Weights of a small transformer language model: attention and MLP in parallel, a variant of Muon for these matrices.
MLP neurons of a small language model. Each row is named by its layer, matrix (up: input weights; down: output weights) and neuron, and shows model dimensions 112-207. Each number is 200 + 40 x the weight over its row's rms, rounded and kept within 0 to 999.
After each neuron's rows, "fires in" lists the words (lower case) most often at its 100 highest values on Wikipedia text that the model never trained on. A number after a token or word is its count.

L10.up313,221,244,175,145,302,185,195,201,277,214,198,198,199,220,194,145,209,256,206,172,281,144,245,235,187,101,198,141,143,178,171,168,243,198,210,212,179,196,174,196,223,197,213,156,111,181,217,223,228,253,248,213,220,224,228,110,168,203,269,229,181,215,220,248,237,220,213,163,201,227,143,193,220,210,200,214,111,226,191,203,224,188,188,232,167,219,98,221,130,182,221,219,266,157,176,123
L10.down313,177,169,236,168,173,276,179,242,76,220,216,228,125,198,221,244,176,225,160,261,211,214,177,228,215,266,224,204,183,229,203,130,195,258,189,198,210,224,201,257,223,239,214,204,150,163,226,227,90,217,145,229,225,240,184,242,156,132,262,188,238,150,195,165,250,209,173,96,204,195,285,243,195,199,194,156,216,234,251,160,181,170,162,159,240,223,222,173,218,157,234,232,189,176,238,162
fires in: "an" 54

L7.up103,204,210,254,154,146,171,167,221,239,284,215,206,214,227,208,274,186,156,252,213,236,260,189,147,199,216,254,246,253,278,201,231,192,235,161,198,129,169,219,143,126,177,120,231,181,225,161,261,195,218,187,192,151,226,191,194,162,199,69,187,252,222,170,135,190,199,158,180,192,213,175,227,236,227,207,234,204,232,253,238,157,244,142,150,215,255,213,207,289,143,171,246,232,216,205,183
L7.down103,266,177,120,199,162,269,282,128,133,233,176,188,208,291,182,200,210,200,134,225,208,163,148,186,112,154,152,124,168,216,192,230,232,243,245,169,195,179,204,168,183,211,187,174,159,283,200,234,170,177,212,210,261,199,158,218,126,244,166,196,153,157,209,233,182,183,113,156,206,128,246,195,204,170,177,211,260,191,195,250,242,180,157,224,215,194,249,244,220,165,209,179,244,246,209,251
fires in: "in" 27, "after" 10, "as" 7, "institute" 4, "wheelhouse" 4

L5.up77,156,207,229,213,169,198,250,207,206,225,193,254,224,230,180,152,143,147,165,245,261,226,220,184,152,180,272,247,229,173,254,208,280,226,195,200,269,181,261,169,211,214,157,204,168,228,188,228,283,188,234,252,216,205,180,199,193,201,158,174,226,221,191,190,319,208,194,125,234,209,252,191,121,173,198,213,178,205,195,163,119,270,176,113,191,142,248,168,123,169,214,225,179,334,146,192
L5.down77,203,249,139,207,211,191,240,175,150,213,252,130,235,192,202,234,220,206,237,110,172,180,248,247,182,170,225,236,210,199,205,238,257,263,171,132,193,265,208,210,159,155,234,176,227,177,221,138,224,231,204,187,247,161,243,127,250,205,97,176,212,247,174,217,224,231,237,177,162,189,205,216,228,281,221,202,209,151,158,193,185,177,187,182,211,205,230,245,223,194,186,186,234,199,287,236
fires in: "at" 49, "atom" 4, "in" 4

L4.up409,265,168,218,215,169,252,248,235,192,250,187,216,199,198,186,170,163,225,173,218,230,156,219,175,263,189,217,155,249,186,173,177,184,203,149,140,108,195,200,210,169,160,141,216,127,168,187,233,138,212,249,239,234,161,154,201,165,217,185,188,243,245,172,220,208,220,182,174,100,198,167,268,172,189,164,234,212,220,226,223,217,201,156,130,228,230,186,193,136,113,216,166,197,227,164,259
L4.down409,168,153,199,185,125,287,209,217,235,204,242,221,285,316,163,272,275,205,218,287,156,226,233,146,179,214,109,213,212,163,185,191,242,201,228,166,197,187,126,234,208,152,198,250,174,240,141,179,188,282,280,199,152,192,133,162,190,198,124,157,195,218,167,187,154,157,191,219,278,125,206,219,230,160,174,160,184,238,172,221,189,175,160,178,212,182,162,204,195,166,162,203,218,149,189,218
fires in: "as" 78, "asado" 5, "suicide" 5, "victoire" 5

L3.up19,190,222,235,185,273,158,261,190,255,206,219,218,122,249,224,245,202,198,243,245,198,175,171,161,198,171,192,258,169,214,202,244,157,137,217,185,187,214,233,235,175,127,149,117,215,185,129,224,279,236,187,120,177,191,188,201,165,187,182,101,218,186,205,134,273,216,229,269,209,139,194,199,219,171,228,182,201,205,253,232,198,217,176,193,199,188,211,172,148,168,158,177,202,169,182,250
L3.down19,128,192,230,175,117,242,144,148,200,197,217,149,255,224,178,161,194,168,205,162,251,247,207,225,249,190,243,129,257,169,181,197,194,180,155,210,313,211,233,229,230,186,229,240,219,122,148,241,286,160,200,158,219,146,220,265,137,174,200,235,222,213,287,239,203,162,271,239,174,180,183,265,180,267,153,154,203,230,138,206,182,216,160,255,205,162,196,249,211,185,240,210,155,216,217,213
fires in: "and" 30, "party" 14, "team" 10, "district" 9, "in" 7

L4.up628,191,244,227,219,219,146,232,148,218,124,163,236,253,252,229,197,152,216,168,167,247,229,241,194,170,160,159,265,185,237,224,190,204,286,240,289,237,243,146,240,181,208,210,223,135,261,164,193,130,233,214,173,274,159,179,230,199,259,212,169,194,215,239,183,236,229,203,160,213,226,191,182,254,203,229,177,275,177,224,223,211,186,126,220,290,123,227,226,191,244,279,258,201,208,238,205
L4.down628,220,197,201,157,274,150,189,201,142,230,243,168,149,236,203,170,192,274,122,140,172,250,138,219,225,157,157,206,252,191,156,187,175,199,272,209,259,200,189,246,197,204,258,217,157,216,140,179,184,211,253,280,264,245,183,201,208,135,196,204,235,180,194,271,185,306,188,260,170,120,213,197,158,206,237,130,256,200,167,207,204,165,257,177,235,186,281,217,245,213,225,210,152,189,180,140
fires in: "one" 53, "there" 34, "you" 4

L4.up633,155,136,168,174,131,276,267,251,246,222,256,250,212,257,131,200,150,152,224,145,226,181,195,156,237,167,125,210,156,229,179,177,158,190,128,208,201,265,212,237,226,131,281,222,211,160,231,241,252,205,167,256,217,198,270,203,208,131,221,186,172,173,212,250,202,147,207,210,188,233,105,191,183,183,234,238,259,199,184,208,172,207,294,120,271,203,244,203,216,193,205,233,188,202,183,180
L4.down633,229,204,180,194,150,178,170,297,263,151,200,265,184,191,151,201,175,230,225,188,139,208,288,224,219,185,223,201,219,174,260,246,189,104,180,247,159,142,237,199,250,171,95,197,208,189,145,148,252,278,198,176,180,155,191,271,235,188,278,238,161,144,204,222,230,208,211,264,170,231,170,225,232,171,91,202,199,221,272,251,187,206,208,209,179,215,117,226,174,201,116,186,242,191,208,174
fires in: "not" 41, "outstanding" 7, "most" 6, "t" 4, "to" 4

L4.up868,252,229,221,178,213,151,254,240,174,187,240,220,190,302,269,178,144,135,190,247,224,271,289,240,204,215,207,230,157,168,153,133,232,168,161,183,218,192,221,250,191,225,229,169,178,187,232,226,238,181,197,238,115,225,148,203,183,206,169,140,188,187,215,229,319,182,265,164,165,236,296,227,203,246,227,166,237,163,171,122,262,218,185,117,165,149,117,222,179,167,235,156,171,218,136,207
L4.down868,227,181,145,196,162,182,254,222,193,243,223,206,230,213,207,284,154,194,189,186,161,219,204,281,219,194,246,147,205,147,184,268,249,179,176,217,213,158,177,195,172,198,213,214,198,210,225,246,231,193,141,190,205,193,194,196,199,130,123,208,295,137,284,265,269,230,133,205,149,180,100,162,134,148,164,184,183,218,172,206,200,216,131,178,182,154,225,189,253,244,240,163,130,229,188,202
fires in: "in" 53, "institute" 5, "uncle" 4, "main" 4

L8.up194,181,219,231,205,166,222,159,121,199,221,148,134,205,201,190,279,234,218,148,208,250,216,177,157,179,233,145,273,200,228,201,167,154,201,160,237,180,218,210,220,265,161,154,198,186,137,221,192,262,274,162,148,259,227,147,173,222,229,139,208,223,214,266,250,224,199,183,221,158,151,186,188,258,205,163,186,215,207,260,277,186,245,225,148,266,205,182,146,206,117,213,206,215,154,271,246
L8.down194,232,209,173,143,110,167,205,283,244,198,183,236,190,213,214,211,176,160,214,231,117,155,197,227,173,193,259,151,250,298,132,153,234,217,126,121,171,286,235,217,207,237,284,228,230,255,225,176,169,184,232,197,203,192,180,222,189,196,117,197,202,254,186,171,187,137,198,241,205,219,173,218,191,219,132,115,176,189,232,205,264,168,176,200,213,224,192,234,168,183,216,170,250,190,199,214
fires in: "had" 25, "that" 12, "since" 6, "as" 4, "have" 4

L10.up846,167,212,216,217,261,184,106,214,206,211,237,249,194,235,207,215,119,252,147,245,183,184,173,251,208,104,208,188,200,120,159,195,196,169,187,166,168,234,193,221,208,159,252,150,142,189,215,168,220,230,230,229,176,266,246,189,164,159,209,151,294,198,219,217,211,264,204,159,199,142,170,182,145,186,180,152,286,143,263,243,167,227,149,309,253,218,168,179,222,176,181,216,254,255,202,249
L10.down846,235,158,214,170,221,200,183,176,244,267,192,233,217,235,170,249,178,173,169,297,318,207,223,121,136,144,239,136,316,200,239,165,169,216,207,207,231,213,180,239,158,226,261,191,148,208,173,236,214,305,138,159,192,238,141,173,237,193,184,204,190,190,276,168,184,243,253,220,257,204,194,212,180,220,181,184,177,182,170,149,157,195,136,221,211,224,205,239,209,220,301,210,155,220,142,210
fires in: "an" 50, "animated" 4

L8.up519,271,237,165,179,213,182,249,109,194,231,239,234,197,205,192,171,284,170,255,176,164,182,190,203,199,135,206,180,281,172,243,156,229,176,189,97,272,224,157,202,175,264,223,157,136,191,146,212,200,204,166,245,226,260,196,226,219,296,195,187,204,182,245,281,191,117,247,250,220,173,205,152,207,260,158,292,191,207,205,248,243,273,215,246,202,151,204,256,260,216,194,192,217,234,182,194
L8.down519,181,164,185,129,210,249,204,162,174,182,257,189,135,225,182,184,194,247,181,149,208,200,149,260,163,232,225,277,180,246,239,281,161,238,222,190,123,207,178,181,198,151,178,262,167,176,134,269,215,139,208,221,220,204,253,205,103,224,207,179,148,158,236,221,234,262,222,187,201,196,211,161,230,159,185,194,175,208,207,199,183,208,248,232,224,198,235,284,204,129,146,237,227,206,216,168
fires in: "has" 41, "have" 28, "had" 9, "having" 7, "only" 4

L4.up170,202,169,193,187,267,178,226,233,143,194,178,194,254,205,261,150,173,192,242,147,302,166,80,179,206,176,242,193,243,178,157,160,192,240,224,219,192,209,212,209,218,186,162,213,207,161,138,263,202,150,191,259,206,226,218,203,185,246,228,123,182,233,149,124,109,256,194,217,212,214,268,158,167,206,211,198,239,240,256,183,161,250,201,155,232,217,219,147,241,122,132,179,150,209,200,244
L4.down170,244,166,247,211,213,300,235,215,168,185,249,184,200,189,235,189,229,234,285,230,246,225,230,272,177,232,204,144,176,183,144,261,264,193,203,90,131,204,232,134,183,215,212,129,151,174,139,213,232,141,149,229,206,245,226,160,170,244,159,226,200,173,243,203,210,178,142,179,208,197,203,92,233,212,142,166,267,184,243,248,158,183,195,177,155,189,210,218,209,150,224,209,237,227,211,223
fires in: "but" 39, "however" 14, "although" 4

L8.up70,193,161,248,140,188,218,186,283,188,243,268,198,155,177,241,205,193,173,250,208,273,339,117,201,201,160,176,162,142,252,294,127,164,175,264,176,194,156,193,241,204,181,125,216,195,158,223,186,234,222,215,165,208,240,299,236,229,170,269,204,164,221,148,152,214,270,235,152,187,147,215,205,199,215,257,223,242,189,177,254,247,221,246,278,147,229,223,166,211,227,204,240,221,199,190,271
L8.down70,230,159,165,165,245,142,191,220,166,145,161,183,210,188,164,225,204,168,213,146,249,181,171,288,283,244,161,203,265,266,176,183,169,218,221,281,257,217,212,274,129,288,223,230,150,230,202,199,101,183,146,160,150,158,162,205,207,163,268,214,123,138,188,167,200,170,117,168,214,183,207,233,236,204,168,171,220,188,137,196,113,226,176,242,196,209,174,198,236,200,166,165,159,180,158,227
fires in: "to" 56, "can" 7, "would" 5

L4.up335,181,199,216,184,210,257,153,156,206,177,271,174,220,162,194,229,202,163,202,192,209,254,266,237,180,221,169,213,146,204,190,219,174,247,193,187,201,191,207,219,158,200,202,288,180,228,213,294,232,211,188,263,198,285,192,198,154,212,201,151,253,203,150,171,262,216,170,289,233,198,230,218,232,195,147,153,187,186,233,238,254,201,104,151,200,281,127,90,282,229,192,209,137,161,108,211
L4.down335,195,222,106,179,175,243,136,190,234,226,215,215,151,253,169,172,213,245,183,240,124,190,200,225,251,224,261,214,254,221,151,203,175,156,176,221,211,152,254,250,179,278,189,234,200,267,203,216,257,165,201,258,114,169,139,245,218,196,263,268,205,202,161,219,222,202,231,210,224,175,218,198,185,137,215,215,122,162,202,204,237,172,194,221,207,194,204,230,124,134,157,187,202,251,177,187
fires in: "s" 21, "rnzaf" 10, "concacaf" 6, "rangers" 5, "party" 4, "corps" 4

L6.up814,179,188,233,230,242,119,245,187,206,176,226,195,211,186,223,161,186,241,203,168,195,230,260,225,187,200,187,231,176,133,168,214,193,164,191,191,155,173,273,215,177,199,80,244,215,166,141,174,259,199,242,216,205,306,262,206,280,273,217,136,203,227,180,206,284,174,220,211,227,156,154,217,170,150,209,161,204,113,149,137,193,277,259,209,208,128,263,219,199,187,97,196,177,251,235,192
L6.down814,233,197,193,192,265,170,192,160,128,210,209,204,211,209,200,188,193,201,202,195,201,188,142,296,275,171,184,183,234,254,213,238,206,212,138,198,212,161,175,190,131,150,219,219,167,310,169,151,184,249,223,216,189,213,246,209,235,150,180,183,112,285,176,207,201,232,263,198,174,219,218,207,143,221,222,187,209,217,172,204,178,237,172,153,240,183,256,143,160,243,168,199,175,186,225,174
fires in: "0" 35, "an" 18

L4.up822,233,178,177,261,156,221,198,142,188,192,224,158,244,180,219,164,171,161,238,156,244,289,211,193,203,200,179,188,211,208,240,178,199,165,220,218,179,243,247,252,234,198,128,143,213,206,178,203,245,173,244,172,230,115,212,210,141,247,225,188,285,180,218,186,227,113,138,130,190,192,253,195,169,192,182,222,192,172,211,188,157,208,183,168,169,163,163,160,152,202,199,213,127,236,155,186
L4.down822,197,175,218,76,138,190,183,184,167,210,213,191,215,194,182,199,291,166,190,177,226,274,260,157,214,224,220,168,180,211,242,244,256,215,134,176,173,222,254,206,215,205,266,98,195,195,111,207,213,240,241,213,184,141,238,162,203,185,148,225,250,261,233,192,198,167,209,163,209,149,215,253,238,223,218,217,114,201,202,246,220,230,189,188,163,248,307,155,188,170,176,112,160,205,210,239
fires in: "at" 86, "to" 6

L5.up842,176,154,173,201,274,173,269,160,177,202,227,177,321,275,221,212,142,250,238,137,148,236,171,215,188,198,142,202,198,165,218,164,184,223,187,233,175,170,162,220,219,138,232,182,169,227,182,252,212,201,230,222,188,224,250,302,214,179,248,175,162,218,199,190,297,217,212,279,236,196,232,275,174,171,178,192,269,195,251,144,179,247,164,209,207,65,213,215,156,198,206,164,219,150,199,127
L5.down842,153,178,241,225,253,213,172,203,193,187,163,200,193,192,237,126,128,154,158,251,239,185,257,221,268,208,172,234,188,246,134,276,236,208,138,107,237,156,161,236,281,236,221,171,169,257,150,236,233,204,208,265,242,225,149,181,186,223,213,215,191,209,209,180,165,229,178,253,182,171,207,260,156,304,220,223,155,89,160,171,229,169,246,171,220,182,179,208,155,116,182,164,212,174,203,111
fires in: "one" 39, "on" 13, "an" 7, "at" 5, "abdul" 4

L4.up812,216,233,210,258,172,246,251,249,220,175,186,149,152,188,279,185,219,150,196,245,207,218,157,120,105,222,141,264,207,283,147,214,237,221,256,273,183,178,227,215,188,214,262,271,220,193,190,233,157,139,192,253,295,303,208,209,163,242,204,118,217,135,194,207,225,178,212,192,207,150,182,228,143,213,222,220,302,209,208,278,153,265,117,155,225,199,222,195,241,208,204,190,176,262,134,241
L4.down812,234,142,189,132,197,224,184,241,187,204,202,182,200,231,213,224,186,176,155,210,198,90,189,179,118,206,233,261,245,244,152,192,197,212,204,221,172,192,236,320,145,175,197,195,184,222,236,186,296,196,230,264,162,208,192,219,176,270,110,263,173,171,192,230,209,239,157,233,195,185,161,166,234,237,177,207,277,237,161,265,194,250,221,162,204,225,278,204,263,184,220,165,217,150,172,233
fires in: "when" 36, "that" 24, "since" 7, "although" 7, "if" 6

L8.up667,125,244,203,202,228,180,190,262,164,183,281,139,146,279,157,294,192,136,209,208,205,132,123,219,135,258,266,213,210,150,150,220,170,223,242,215,167,176,226,213,194,212,117,168,262,182,240,191,228,189,186,226,177,199,171,235,183,238,96,214,231,142,256,189,117,227,242,133,242,210,183,167,247,231,224,176,164,174,205,274,171,159,168,224,192,229,126,276,230,177,217,282,161,221,247,233
L8.down667,223,249,149,139,221,165,158,139,136,238,128,197,168,210,188,141,220,276,229,224,249,221,137,222,226,135,207,187,225,163,165,262,221,143,175,143,199,199,145,186,181,188,212,161,226,193,231,213,230,242,179,172,224,217,236,169,159,242,218,164,211,221,137,148,149,201,140,213,256,145,265,241,177,236,194,228,195,233,302,102,206,150,204,170,144,220,273,188,232,212,201,187,106,154,165,200
fires in: "that" 28, "which" 22, "to" 5, "the" 4

L8.up38,222,166,187,226,205,196,218,207,243,198,188,216,239,259,227,229,178,161,156,207,232,225,332,235,182,176,180,218,263,256,259,191,179,231,270,204,109,153,223,155,152,179,136,258,166,153,214,182,296,187,177,154,142,134,180,240,221,135,228,180,259,132,201,166,160,244,202,212,211,217,230,129,253,221,232,260,219,203,170,182,255,247,187,126,170,165,174,241,181,242,204,187,248,234,210,226
L8.down38,201,187,251,212,152,200,201,178,187,179,187,183,181,130,252,173,182,220,191,168,207,256,81,220,206,175,215,163,204,247,134,183,212,175,177,146,210,247,159,171,334,181,201,153,246,216,131,201,197,228,224,240,196,292,235,158,220,217,177,202,209,179,235,267,207,201,140,132,226,216,157,199,238,163,155,136,175,224,194,182,205,199,172,294,158,230,178,241,213,203,208,172,207,144,147,97
fires in: "of" 21, "and" 21, "s" 5, "a" 4

L6.up264,250,199,198,161,108,178,202,293,218,231,213,172,167,210,266,213,178,192,168,147,174,196,255,157,175,152,211,199,242,195,130,206,228,208,154,239,157,232,119,217,236,136,212,232,78,214,203,213,160,229,160,219,209,221,253,227,246,236,140,183,219,230,266,176,246,218,95,101,186,214,147,176,179,186,216,189,241,226,157,145,248,211,216,209,209,160,234,218,166,189,264,181,228,231,223,233
L6.down264,264,221,193,248,183,189,227,227,216,296,214,192,222,217,152,229,225,197,179,265,117,188,266,154,196,203,256,177,239,177,170,207,114,161,164,212,142,194,173,208,137,220,205,219,241,223,249,196,163,144,154,162,205,219,204,229,204,153,181,181,157,217,210,130,178,213,144,214,187,294,180,170,130,217,136,249,188,206,212,238,172,229,197,220,191,173,186,135,157,192,210,220,247,195,296,130
fires in: "the" 24, "of" 13, "in" 13, "a" 6, "s" 5

L6.up613,178,177,168,208,189,245,233,195,217,248,211,121,164,154,172,170,238,184,166,233,217,213,199,115,218,235,221,178,192,209,244,185,214,199,214,205,166,266,159,267,187,212,236,130,176,245,231,212,276,217,212,216,174,218,148,174,222,211,230,199,199,196,232,195,139,185,195,277,281,264,147,260,160,207,168,214,212,269,186,210,230,150,217,175,249,229,194,220,161,230,183,166,245,143,244,236
L6.down613,199,183,225,182,182,147,226,196,232,208,144,184,166,189,172,215,179,187,187,168,153,185,147,233,196,227,193,200,235,220,182,204,230,128,124,197,244,175,196,281,207,201,179,244,224,192,221,234,180,154,204,247,144,177,137,189,267,181,277,177,120,166,244,230,221,212,224,220,185,167,179,162,183,157,147,195,185,218,128,203,210,74,223,270,148,221,250,248,153,190,260,180,215,217,210,190
fires in: "united" 22, "s" 12, "democratic" 7, "concacaf" 5, "roosevelt" 4

L5.up87,199,198,271,171,186,154,176,250,193,171,180,207,259,241,211,239,214,251,139,175,254,195,243,197,146,219,262,98,172,245,157,175,149,238,168,241,144,230,256,229,194,181,136,249,202,232,207,239,236,233,225,243,224,195,228,176,119,166,251,209,221,245,234,184,160,142,139,216,146,221,269,185,181,242,198,244,258,268,193,192,245,191,190,202,237,156,195,253,167,169,219,133,157,224,165,258
L5.down87,211,194,193,202,259,187,167,250,233,194,214,214,184,253,165,187,197,261,261,192,224,180,191,189,184,214,127,137,211,157,208,190,253,143,177,188,163,262,216,304,183,158,216,178,219,124,227,208,190,213,255,176,241,261,193,216,254,130,292,145,172,184,188,193,132,168,187,204,233,265,160,174,165,209,155,186,173,243,220,113,227,167,195,274,209,237,226,169,211,156,148,222,239,210,209,161
fires in: "s" 67, "as" 7, "the" 5

L8.up34,246,233,246,147,119,160,242,258,190,162,241,203,194,149,178,225,172,187,187,230,209,211,245,187,243,236,208,210,210,212,192,185,186,245,204,185,222,189,244,184,207,138,175,243,169,247,279,175,189,244,184,127,162,229,151,165,253,145,160,206,204,212,229,196,134,249,173,173,237,138,178,171,286,169,195,202,240,241,191,135,229,168,198,202,156,217,209,135,242,268,260,182,182,226,153,147
L8.down34,239,200,149,206,217,203,193,144,192,203,234,161,231,193,177,148,224,164,169,263,150,240,218,221,251,231,214,217,233,174,156,264,271,203,227,244,135,184,241,138,179,229,276,203,182,262,218,133,175,159,213,206,188,190,173,154,177,182,266,182,198,110,273,297,177,172,200,249,210,223,309,186,115,231,147,176,122,137,233,183,134,201,200,185,164,246,200,222,187,270,135,209,258,180,169,233
fires in: "to" 51, "must" 10, "would" 9, "will" 5

L8.up736,144,252,263,235,165,243,158,171,143,174,186,167,220,225,184,174,209,149,132,207,258,250,189,226,185,146,190,237,130,219,253,191,130,256,236,199,163,212,213,266,214,216,132,245,250,216,164,164,254,219,245,198,173,212,241,195,253,135,154,192,146,179,209,149,175,247,142,112,157,175,161,188,261,256,189,166,171,223,170,187,196,242,202,203,174,173,207,104,201,184,207,208,136,250,153,263
L8.down736,223,158,202,137,233,190,224,218,163,242,238,113,180,222,137,174,214,157,191,214,168,229,149,194,155,235,161,224,220,210,183,257,132,243,150,196,207,152,211,225,204,217,221,189,161,232,229,152,269,232,195,179,129,145,240,162,234,142,202,205,151,245,272,166,143,168,197,263,188,194,150,217,189,248,228,136,136,179,226,207,153,167,163,225,206,149,151,156,242,233,227,214,187,133,220,190
fires in: "to" 71, "not" 7, "must" 7, "would" 4, "should" 4

L3.up580,251,234,140,203,192,211,210,186,240,196,274,255,191,156,224,193,188,237,208,160,236,234,250,209,186,153,228,181,196,227,212,163,295,173,203,179,158,198,256,189,193,203,235,195,146,214,231,171,120,200,270,237,186,229,219,217,246,227,145,185,237,199,182,121,186,213,195,209,213,211,220,290,254,145,233,197,221,235,216,181,189,153,173,182,245,192,272,210,200,225,190,246,203,197,223,281
L3.down580,169,124,211,128,199,154,237,196,178,201,181,166,230,262,210,276,263,182,220,160,211,180,140,223,275,182,157,232,233,233,263,196,145,291,181,215,206,191,194,273,139,231,246,211,183,242,137,171,286,225,170,157,184,119,179,207,212,197,186,293,211,248,251,275,286,213,220,201,131,186,224,181,215,229,222,194,273,180,199,225,191,201,193,196,251,234,169,200,217,174,257,218,179,259,211,170
fires in: "a" 28, "one" 13, "about" 5, "that" 5, "ante" 4

L7.up158,145,226,283,225,199,230,231,290,270,184,178,209,154,170,141,198,141,235,191,184,215,232,208,215,140,167,165,275,195,212,129,154,98,153,209,176,138,189,172,254,162,223,223,211,187,206,191,184,232,209,146,238,278,187,199,186,184,282,117,166,212,141,234,231,180,223,197,216,199,184,227,205,164,279,266,229,279,206,154,228,157,234,155,233,138,243,270,200,204,202,220,198,200,186,141,222
L7.down158,209,193,184,233,197,247,144,268,169,207,168,274,183,191,167,183,226,253,151,176,191,191,255,137,214,218,133,158,256,204,224,208,263,113,219,169,211,211,173,227,150,124,228,137,201,246,194,136,209,211,189,305,164,177,184,227,187,219,187,236,219,212,216,259,202,257,155,271,162,152,230,238,156,223,207,218,219,158,190,271,184,276,181,192,216,184,256,193,185,257,230,227,209,138,170,260
fires in: "that" 49, "there" 6, "but" 5, "which" 5, "only" 4

L4.up557,235,191,250,183,190,158,213,196,234,248,217,158,153,208,225,168,252,156,165,161,273,218,250,207,119,142,199,241,231,220,189,174,179,221,211,154,245,139,214,166,252,283,291,260,164,164,194,214,213,162,197,191,220,234,267,242,200,175,165,177,184,219,188,170,141,206,255,133,148,190,164,150,176,207,227,239,157,186,200,243,283,143,133,213,174,184,238,196,179,186,241,235,150,227,249,230
L4.down557,160,299,226,135,216,255,227,185,208,176,216,223,260,231,219,248,169,188,193,196,194,141,117,180,174,224,185,282,173,222,260,232,214,236,220,199,181,161,237,207,177,240,167,197,136,212,187,141,290,189,181,217,326,243,260,196,229,178,181,168,200,213,185,230,106,244,200,159,237,228,231,204,172,172,199,208,212,163,183,158,174,203,168,226,161,136,244,205,317,227,225,172,238,238,149,171
fires in: "to" 27, "can" 24, "had" 11, "should" 7, "has" 5

L4.up366,211,251,230,174,191,179,199,206,264,202,188,232,161,278,195,111,216,253,227,172,201,248,186,174,223,179,198,208,146,234,213,173,223,200,218,217,129,222,186,197,210,129,181,203,199,197,187,190,197,249,280,187,128,195,245,167,150,235,156,109,316,196,214,210,216,239,201,129,189,173,223,170,226,221,243,235,239,209,250,247,114,181,132,184,187,251,199,242,179,272,237,232,207,186,227,197
L4.down366,147,187,184,91,92,209,254,199,198,230,228,204,222,259,287,215,191,182,229,201,184,195,191,158,231,190,224,190,196,212,271,159,251,216,233,162,168,126,196,248,262,166,272,237,168,246,106,248,171,163,179,203,161,139,211,154,212,202,208,192,247,211,213,232,147,183,157,243,222,199,144,233,214,193,194,240,221,127,175,206,214,108,147,184,198,226,195,232,208,173,148,245,188,219,157,157
fires in: "in" 31, "over" 16, "late" 4

L7.up95,179,241,119,208,225,151,174,151,202,177,239,252,236,199,268,262,171,226,194,196,216,125,184,239,212,220,173,228,173,281,165,246,172,144,202,145,177,208,215,163,206,220,197,147,149,122,243,142,304,208,193,237,211,279,189,195,237,188,247,195,131,139,240,268,227,196,202,185,216,241,203,184,171,247,156,175,243,188,252,202,158,262,180,146,256,151,206,174,188,260,174,205,179,262,226,115
L7.down95,202,254,175,245,255,171,180,240,216,192,236,177,220,143,219,199,164,253,221,210,180,242,155,171,164,230,179,237,250,368,204,210,171,118,111,184,140,215,174,194,175,198,243,171,182,241,114,134,198,170,271,229,196,219,224,203,187,181,261,216,192,208,177,147,237,153,198,213,225,249,149,191,179,171,159,153,188,165,170,207,150,223,174,149,210,220,234,159,182,126,208,237,184,162,213,252
fires in: "an" 83

L7.up479,171,149,223,152,207,159,177,188,132,196,243,272,226,202,184,269,171,193,134,234,237,229,200,153,186,183,229,190,241,199,110,156,171,242,181,185,266,191,201,166,220,222,171,238,180,199,222,192,204,196,219,148,219,210,222,197,274,196,199,152,190,218,191,152,75,264,227,194,190,207,215,239,233,159,249,190,195,178,109,215,203,145,267,255,207,203,194,182,242,256,115,172,147,190,219,213
L7.down479,190,292,218,155,233,178,250,188,195,122,175,148,226,191,176,220,176,157,251,149,195,212,165,199,115,146,158,182,216,161,224,204,276,259,203,165,191,209,146,197,211,262,141,243,215,216,194,144,184,228,202,218,190,199,282,228,244,137,250,215,174,204,187,205,152,192,123,238,229,144,246,175,194,217,237,259,175,222,260,191,208,176,194,205,154,165,228,200,301,205,309,172,253,226,188,219
fires in: "to" 78

L3.up722,198,213,183,205,176,212,220,270,200,207,188,214,197,203,142,222,177,120,120,158,212,274,151,279,195,178,198,194,243,174,225,182,244,248,166,221,172,198,105,208,284,184,209,160,245,275,212,206,217,204,207,235,227,234,214,241,153,224,218,258,202,224,190,112,282,163,196,140,228,271,169,113,164,206,219,246,192,163,177,190,220,119,167,170,194,246,196,258,212,123,232,209,212,215,221,172
L3.down722,142,282,161,105,107,221,169,195,173,221,177,223,284,224,191,202,234,200,246,156,203,224,207,215,227,180,175,173,240,175,217,208,223,253,186,215,199,220,217,223,201,166,134,154,230,180,161,219,217,258,133,242,177,149,205,109,193,102,216,156,114,198,249,158,242,202,218,241,232,233,196,220,160,203,153,197,214,267,81,258,231,183,204,198,152,220,193,201,200,217,218,266,160,260,132,240
fires in: "not" 30, "to" 26, "t" 6